Weights of a small GPT-style language model, trained from scratch on English Wikipedia: rotary positions.
MLP neurons of a small language model. Each row is named by its layer, matrix (gate and up: input weights; down: output weights) and neuron, and shows model dimensions 128-255. Each number is 500 + 40 x the weight over its row's rms, rounded and kept within 0 to 999. Numbers have three digits each. A neuron's up and down rows have the sign that makes its largest values positive.
After each neuron's rows is what it responds to, as a language model described it from the Wikipedia text at the highest values.

L6.gate110:471539561509504563624514498528489485432500588497533512484459422537433470483475462521519497465492534557505510536411562562507436593442467441508476473568503457494560510506475481527511522603503451492512483543549473511512432522499480519473496529471489532451526567518548505455444510461457533485531533515503447502481579530512529499496439500501429477548519481471535459480419436534476521525518
L6.up110:448549514508443539555589542507509506418561474469567500497502432517519545501585423488439525519603499550615448490471497520538528484535574504483496515438430441409509452518582540500484554465520494481499552479453456541561428486482496494497517467453548531501462470536529512536495464494580456518466451512467541541556522483495509488586533520475504498485498456585509555511460485538516502497506
L6.down110:497482462488522442520420511450508498456570450436483451490506527547519497499505547477598522483505554507451550422500472448525523469563513514560473445580464504574480528425541475517535482478504481468533493475490541394502513533513498453508540527510517542518528593538500554486519493526512541524395571452529505506503529461514478466408540512471537510455531535510531513502494503608581541458533
Clause-final word endings. Final piece that completes a word or year just before a comma or period, e.g. the last digit of 1914, plural -es/-s, or object pronouns like them.

L2.gate852:486469513506540511446500513601548528472522494436530503589486518531490506532509454510500476469522437495554507533486517488489487480503525552481444531481455538588476537486459487518580484442477512527489483499591456484396449569494528523523464477521548481484442508493441527534529523538510538469516463520471486578462510512544429482441516472468457460520466449462554431487475477532540546511478
L2.up852:461471495444486490501512507551449495488516463395524411454503549491462508567484402576545443505463419524558482510584520552514454537431531513494466497539513512511547546526542608527510447523452488447606518555508488452476500553489513510484482518491512532451512490503473518466508527453520474512446532447482520475510525534518495515438566462535495481525543585504550478502469490433534535569496
L2.down852:509465498516476565572468504504526463529498489471446476477496477572459532501585479431450570452524484506474483526507451541554481436516501511492560466499502504494521522495432481480554432496461521544472466513536429531539482564494589504504442422474491501492513529571546520458564512523535463535505557475507430496541483524566452426445434569451525505465517493475490516501505508495552507572565
Possessive markers. Possessive markers before a possessed noun: the apostrophe in plural possessives (workers', Drivers'), the s in 's, and possessive pronouns his, their, its.

L6.gate280:512502463451411529518530512524444485556486523518529455479570450558522484487480504498437490555518522575523473499489564500460564444498466504438516568506559438506510458542481481520455469419531482523554477518485547545430587538482422514448514484460462501503518501463462515510475513531511431468550522557509542470537544533535537511546486533465475489459435521473487458456520503406509464535500
L6.up280:544512510501516516557545431494568472434461539530567508519523523531456535490507482530565425449485477523523492464512494492482513491471449556528472483539476442570533432536475558520532488435482535485457544573485525456444481480461454490555465547516523418458474535470570482462599474506422546510479455474565460500503487481477428526460557446529543486494480537492474492589455448505487500404523
L6.down280:483483520495490511561576530528491578382529514433581456547527566560528579493457507493498483433538496587460475496509524518515527445518509548563461528544542418439493561492484521448468521441477540532495567569472456493489520467486466474497525548566453497505556463502445440456535458478441562541518552408487506477515498532457536497484485469421537458510533554576476478543515487445462563503506
Mid-word place-name pieces. Word pieces inside proper names, mostly place names after "in"/"of", such as C-amb-ridge, O-tt-awa, Miss-ouri, plus some personal names.

L2.gate860:512429455530450444524485509576480481491475496507471433483541460463518409447554495547459510555494492538454506448482438475613493518446479504552416540514529515507525554533496516534548522483572515494500548494520534528448528514552476531514498482479484506526482476463509526466550464506508479492507507451532467536546505474504574440520474441467578465554583503505557490403428535463438525548497
L2.up860:498501463478433549503531503526450503482481507498476581492474500447562504453511488491490555506417489525515489483544437485548492435474496469508483504432539464563603523532482493515528540477558542508539498512488524461493513523493508573537476500497560494620482560507548573441549507511494517409486479442493520454493515434418512488444484481503506463581522460490558453442478523469391513482425
L2.down860:510557483491462496531511484495561513478549463518503532481489465586517482461569500536457470437529522585454521486563516527536503534450531601511570421416516494467534489452399501528511555468454447551512505522445508467483488493482517489475451490569545508520485515521454540481518512553484515468438531506453446471460471420461498485473453489535448493532482500505541452553545501535483528501502
Year-final digit. Final digit of four-digit years in biographies and histories, mostly clause-opening "In 2002 he/she", "In 1933", plus the comma after years.

L3.gate214:490488439525558517510556532445455538447508478441552497488537463532474481453543498463519595570470483548433486537499556417517428546531529465463529538505509489482508523482513483465545537515468516496537499399454491563504554528453560470491506434484407445536521533461469494397543445441513591529474490524483511484524468468444465479499449520496475514433519506483466376447433505537512508489519
L3.up214:506563532488466528475498601499508489474452592477479469440501490554475484545507471517506548456507488461416482556562488475510571480456479514504535496478494530573475504449533505431552486564455536510479553512527462544507474500502491501429538562441450437490472455497452569470504442510580524451479576533531496487461466563554524524465470543474479493486444480507477432474549540518450441488457
L3.down214:568496431527476486526480499520460544434528520482548490509513406488452530482531507513501501454483510562415466473470532447525472488512494452491495454561505485571543507454524479487511504454460515455477457589512502446512552493506564480521471515424488527500490459542544482457514444517594546538481511488520518462537492475531447403504496547501485524489539524474562505492576507493496468527486
Determiners before noun phrases. Articles, number words and possessives (a, two, three, his) opening a noun phrase in biographies; also pipes after "Votes" in election tables.

L6.gate91:544460432476492510589487582559513523553529479501411479552586514553490479533479481515504521511511456555445571497421501509550505462531511513530517480498501488535505521564496484521492473419412488505523453519451533551515507483526598462442525505500514462456493579467552433488504539529525469502554475490435511519510493465536515484424546467546493487508586428448521440441509513518440559493495
L6.up91:511467499539492499469530506551506528497532510553555521501537472518490537517513521467515586544504498541506510461491495488471551430415477548524602438525491555574484460487541478483516505433505451487493559507409493553411492504568437532492525532518436489529534489466509442591510491487467495560512462513515519515463449527472532496416544520468506467480513480486486523461513458559535522459468
L6.down91:471469469620509504539533499448498508484500516546527472498549492547505528524536517511532533559461498526496443561488571487509528563531531536572453505452493499660472513531486467491564506493528388528480461432452527464475526483513471550446446499426538448548473518535553522501556492516500514530488490539519507514478507503551438508526484422505517452518533521465455495528549551538466478412503
Milestone possessives, word pieces. Possessives like his/their before career firsts (his first win, his debut), plus opening word pieces such as con-, b, ob- in split words.

L6.gate472:487483542493508534575502543538482461506473518455530502515472571524585588474495460574546450506450522459505528442489528541526469487527547513459527479571537440428537542505542499443534522487486533463482506489512472465530475433508518429416468475549548545493506446491469483520526488435482455481569477454455521502599497539547508453526502489552482474578537548447498496451502548535482483487550
L6.up472:474428505459489448530512535498493475525443443500499521544521527496532468492563423533575526471511550575461537447507432521435561485496538456570453544461541467530538486510511481451457466537518513486466476549510550466500472482506470482509466554520446448555471468461488445524516445412510551516467482486477494477552509499514456487454474604539554527449629464447468511546487428560483527477524
L6.down472:559490432490487529543520567469525585517490496562458490524513457537449459490501491551499513476564493524496493460580538513529467461400415450494451502501520512536458478500568511553530481517550445494489501495519450482525575542459529509503524511522458524575415475524475474524511518561546571464474563510502497511479540449492550479470452421556540482507512566459559438557485497490526501483476
Word-final suffix pieces. Last piece of a split word, often a religious or national adjective modifying the next noun, as in Bapti-st leader, Sovi-et officials, Episcop-al Church.

L6.gate912:444409507460547541575386469428512500494496537462556444526512516507488551525509532512522584450450538526503424569478447487594553506542464530501494474546487418543479570467472452528514537495490459443513537511545503506484565542523569514533492480481440508540540493499435494478522501442570502475482495505425516474481511458497546479474441599443532493453447458499474545477416490431478491440468
L6.up912:487514492547489560469576490559544489431476523432531454438496518523471524450490411450474493441486416491479446491464530473438556559485491538426464510508529475514543468572465539498483573453488480562505481552493510529560537563530501526556431579447494485564483501471502482563467428520563553480476492444496485575509579493569550519453489480484474591516468481527553530446479496548480527533480
L6.down912:490558451503481500515486556475567522472516473440456464519472486517546541478496412489538491463488511505502520507530516559427504500455483468492443471534397570608510465470529535465525478527589516466561489442456477334510433453444505533508533515500584487504615506474558455466487434558490551413461523533530534504490494515419555504521461472532536537514465518437474483533466454565504558454490
Word-final plural endings. Closing pieces of nouns, mostly plural endings, before a comma, colon, pipe or line break, as in "Synonyms:", "voters", "allies".

L2.gate347:458526538510504620501509421475486594509505508503510452490529546507516479580526507552537481565523573473436515527456546459582497493463436500454546445531500514467488501500464511487469462429553530496495550481508514470445478508542530465520548491466526476494506575438526469511468490556475572538506538521505473499493517476469584563535484420498530485493564569531496478504505528569431481554468
L2.up347:545567503569425439471521490418522480517540554457505498505530485546524549520508480419463467535498517521560505509427500491445475509518449466489438438550499458507494483460519467460471534503550472551517482529504511504445404563490500486471511616442489549494460528528484488490444517547465508542537480540498605509480550516563446458479481518493481476512559534551539426562455433498492508573459
L2.down347:552508522517529462546562518395601418440495541466512474499475441527513529448538503478520530541468522491498561527498523522601546535472465520498529483590551484467459505478492447524470557521479498541552530559395481502490448491583528586488497561451579450479522484548543501457566524538447432472542536549502525464527482541500445525515510453511518493519523512492520461400503447493471571583451
Paragraph-final periods. Periods closing the last sentence of a paragraph, just before a blank line (influence., Nashville.), plus apostrophes in I'm, I'll and abbreviation dots (D.C.).

L6.gate482:514489517474496566494457402447535556481505487494514498512523466426431503527451498523522529510536527527565592581456449442503495490517474515558529412480564478535512525500558412490510499478480440460439519537517549501522462623504500541502514510502594480456562539553525559481574435580500509484524550494516505570508536536475469526499536470544474474565507509575422432527525503543515497470452
L6.up482:503472489560476527473448474502559548459525477554536443454510548556506478541491507551481526488491542466434532480522481449400479538534573558490447513565453540539388439499483519497520579522436495542541515526480574525535498452517497514474494498501519474481512498447568544467552497480460485506444519555509502548492505490413536557535450503550526446461458459465487539501525586476498557496481
L6.down482:463507447504460513548471546481444445484466476521483447483479537487530485465506477493507550494501460476482441527442525506529435568524510497537452513520519419526414462469461637526511511457516502564476534467500537502521465531497497468479531567540525561578481492533524504459418465514544586506547432540519433462475522492469524476510510566450531525475517605451573562546526440457483513490473
Word-completing suffix pieces. Final piece of a word split into several tokens, mostly in list or infobox text, e.g. Conserv-ation, resid-ing, visib-ility, Ezequi-el.

L2.gate259:428470464511557466539486487503511495537535492516498481506539511553471516602497487567421506597496520477462472476534482438450524483460457471524491452512422403501538536402487514461521573439572576471538526517534502555510505523495499562524506448508424542502488460554498456523446563456441495487473438424474466516501565572524517578451478523538542540499504481520413503412514501494489558502420
L2.up259:456487524530525496514548463520514535500509471524453511479552410497531517473563506509491507544524494471542509491454493463530510575458432479509505500491488492547447460483560532532507435481514466546449624543535487515507465574523492441542470492537541476488450518521577447470474455446414537504453480521466518467506544534564452396538438494488513572556497542436522569529551483463528480470475
L2.down259:496479499483525512488521485560518492425474477458491520483466536422435502492489575451493491466496461478399572503447541621555479498541513527585526494470527505495473523487451539535461493505512438603542486482580504462511472465506493549422513513503606412463546461446447490581529452559479517507444464456445467483512519522506504511503461437539482482480448522472531497558500452471508511481516
Word-completing suffix pieces. Final pieces that finish a word split across tokens, mostly -ation as in Conserv-ation, communic-ation, transport-ation, plus rail-road, relation-ship.

L3.gate78:543443487479460497522456566473528545496490452447498493518589495471449562546480537518551447541531439525522520468468529531519431482482426472525538531471546600484494537461548490479500546445450444568492512490472458543460442486459436494432459527493535480521515451465532492423436528504520458539495536551532519550469535507497551533477513483514500488548576463533469569511491518472455509542458
L3.up78:505501501462535472451427600503503437476513467540480571527554440406412445462515548552535447528459507588492486451436437488506482487542507463485465537522504494496516493469516575479467463433553490513535562532437432477467529580492465505525452584438491489463563481481488484476448493532572431521509461515515537513451502533433493506509538491527533560484471486482486550490485572418480491513511
L3.down78:498521443553544470466454406535502528529532486522516483466472467530521488500494427470540504454553577447550543514528577427471497502558496517495485479515540540583516450454451512515536507526501444517502441473536488545576436559481458535517508472573506516531520399486517557581461554523489558462506452509403428526464554512481417535478479501444439557442546508484509479517537486491512512433486
Ends of split first names. Final piece of a personal name split into word pieces, mostly a first name followed by a surname, such as Steven, Helen, Mary.

L3.gate348:476453555467496515552485579479442459520449513552450454516533499445471495500544477438454494499486493501525433514451498475447553454556600512518455540498497490478457524506449506502496469394456534526493467523570566551503516468485464478482445509433516497487508513497461532452574454516455507495415469455520503485477531516506488523557536460486454568570492461436508515433465504459481479455495
L3.up348:470502483442535566501460500520525538508411516441477532548506463571515491520555467503392444498479500494485444524571507514460483534432464552513462486495490434492485516576490461547482493458480493475445586540461536532474459474501530510530456542475512471486530526547525479461540487409480499443455499485424514481468460478528509531496523481378428477471467546498486440515499540529569439507509
L3.down348:494459522554532467512484450473458491468582577444510487499605450460532458416532495525485459534552542501489538492552509499518516462570505526458508547528418477511515505546479477524454474531500523509493471439525564456564464523464452449592476541547522469527506546552437567491392538531490486487552478538430550530411494456464532386492476482544548532548499482503523509427502483535465511510506
Word-final suffix pieces. Last subword piece that completes a split word, usually just before punctuation or a section-heading end, as in Janu|ary, Episod|es, Produc|tion.

L3.gate491:486498569464505530564558561492526460509530453435545496441525514497514489540524503521508480523575440583435512484538527451521507467537558457519479530589508488515438479472534467513519494520446460454400512525560543505454544418512436490463481545483491526535530456505512461436484489478509566428495513535439517499494496471473466579437441465514429520537544502472503487491506485564540511519534
L3.up491:518469464540510465417476480443471514518538484532578475492478423582537478531402469416538552506464507516401517443552491494502400443460545533472467481502480457503430523543527498545458491497435478632502455496521549568512491512362480518463456531506538523553535510482476473488505463440503517464470490484412570495451525507522437441477482447476529539516453492519458539477483535459483501444449
L3.down491:541495532521420570500432486494537464481501565456536443402529439513515478499524549473529529531412497526525499489488502564441467488535411525483480483529514501496483516504482497499456543459516545473571487509443493543567413511522565506564579531525464565458556501456487514449484438518558467539475498422461441481480544455471477452456476504430554495605440489484543539541500455469510505470414
Word-final suffix pieces. Final subword pieces that complete a multi-token word just before punctuation or a line break, such as spec-ies, popul-ation, gener-al.

L3.gate284:453528533479506544473488500518522506500540524515499496514411501575450437430502502510538483549534454450582476438458445504495532472537549428469510470464582481496539532493489435497537541482508461476510479484512507537536470513420512542478528580510435492488508513474500498474465516460496463466461507544531484457524528549507470491544535517551402480475418530538456533432537481554502487480495
L3.up284:513549515532550543475441474505525534471461449522474477516497494533475445505518470505488471556525473439603491480543483505467550480556568536517545502454450517480531544414442516473569474518536449464474496441487464493512479507489487560487511552553494463456457421436469455457506516511472493477422541453499446399570542598556452487531497529517446499529454522496454532520537507551484488442474
L3.down284:496484495521479337524476477541475582491449504468534509511509530475562523497494488466443517509483547512409544506533602513472479493481478462474511491507512494494504443524523541485500580500433555485459524493530501458533509490481521495493542391531535543491491545567470537469580492565496503495503545469510587506561448433488471515470486516551522573511544468501544520532460484462529541498487
Word-completing adjective suffixes. Final suffix pieces such as ic, al, ian, ite finishing an adjective inside a multiword name (Gothic windows, Episcopal Church, Socialist Party), plus name-internal hyphens and table pipes.

L2.gate708:473478528511530477538455501484522536515519580537498468462426481423471463472493482494495478492463491485498476512466587498595497464468474482550553545576478541449588538447458528499492454524468492528531589446574539581471490534520539482484502527473490532422569419430492521480430445458474459419422540517516554520453527509535521491468494447507471505531499563495457464505543533503533541510416
L2.up708:495540475529441439539541527507513524549428561532496466522510511437561512548412455520486508477503538546444537549409525457530504489473466553525474428503495464516584590505495527510453517439527488487570518485533560512417474578547577549513538516529505448538487523502559574494480482469434508399478516558463512543515547503537507564454516455518543470506493509480488483470506514483453477462507
L2.down708:507559489550494516525577488519496480543413459491509474481502467454479543488503528507514565508502432489434485518538494524499510457550550526404489467417534466511536501510515449492507504457484484536534455554436514514507588476427492498488511502502523488497544485467542525524557497550547462489467502442489441538470496531447562517537476474454443500509444497464495456475504516531447462512554
Word-final derivational suffixes. Closing suffix pieces such as -al, -ary, -ial, -an and -ant that complete a word split into pieces, as in artificial, military, politician.

L2.gate638:502504479460474534510511515548528494433549467468467519493482427492502490582493465493413485480515499562461511443485523569542524501489581514572483562538510426510515479502462535455539444515495529461472530569528585532522483481561487485547513504546419503600451474517473501482515521505481504469459484515519546493514503500437511559560456447497488482520435554543436440523439490544528368493501
L2.up638:498539530555479529505455580587475547468525500537525532451470526548499507478490506488508494476514491503484517526519554503515529439561482547457443599515540455514541483500506490522537504422575452485461497516480549474540412511513468488512441467518448388553531479498473431540481489455462508552553500501543475518526499525515502547529472599460476553486575360489499536560511526505526553494414
L2.down638:504521468459449395494457492502479583497500520607513533491580495485496472416548499526473481473496465486518559489498483491510565495454471444542481504432510489551481490491451520495474492485564485478505538540497483514447431502506449543527547447581474472519539484499477509551471490525470585575483461504566517554463510548565488487560543517484445532502442476454520464534566579540596449499469
Word piece after initial letter. Second word-piece right after a capital or single opening letter in split words, such as C+ord(illera), c+ann(ot/on), H+art(ford).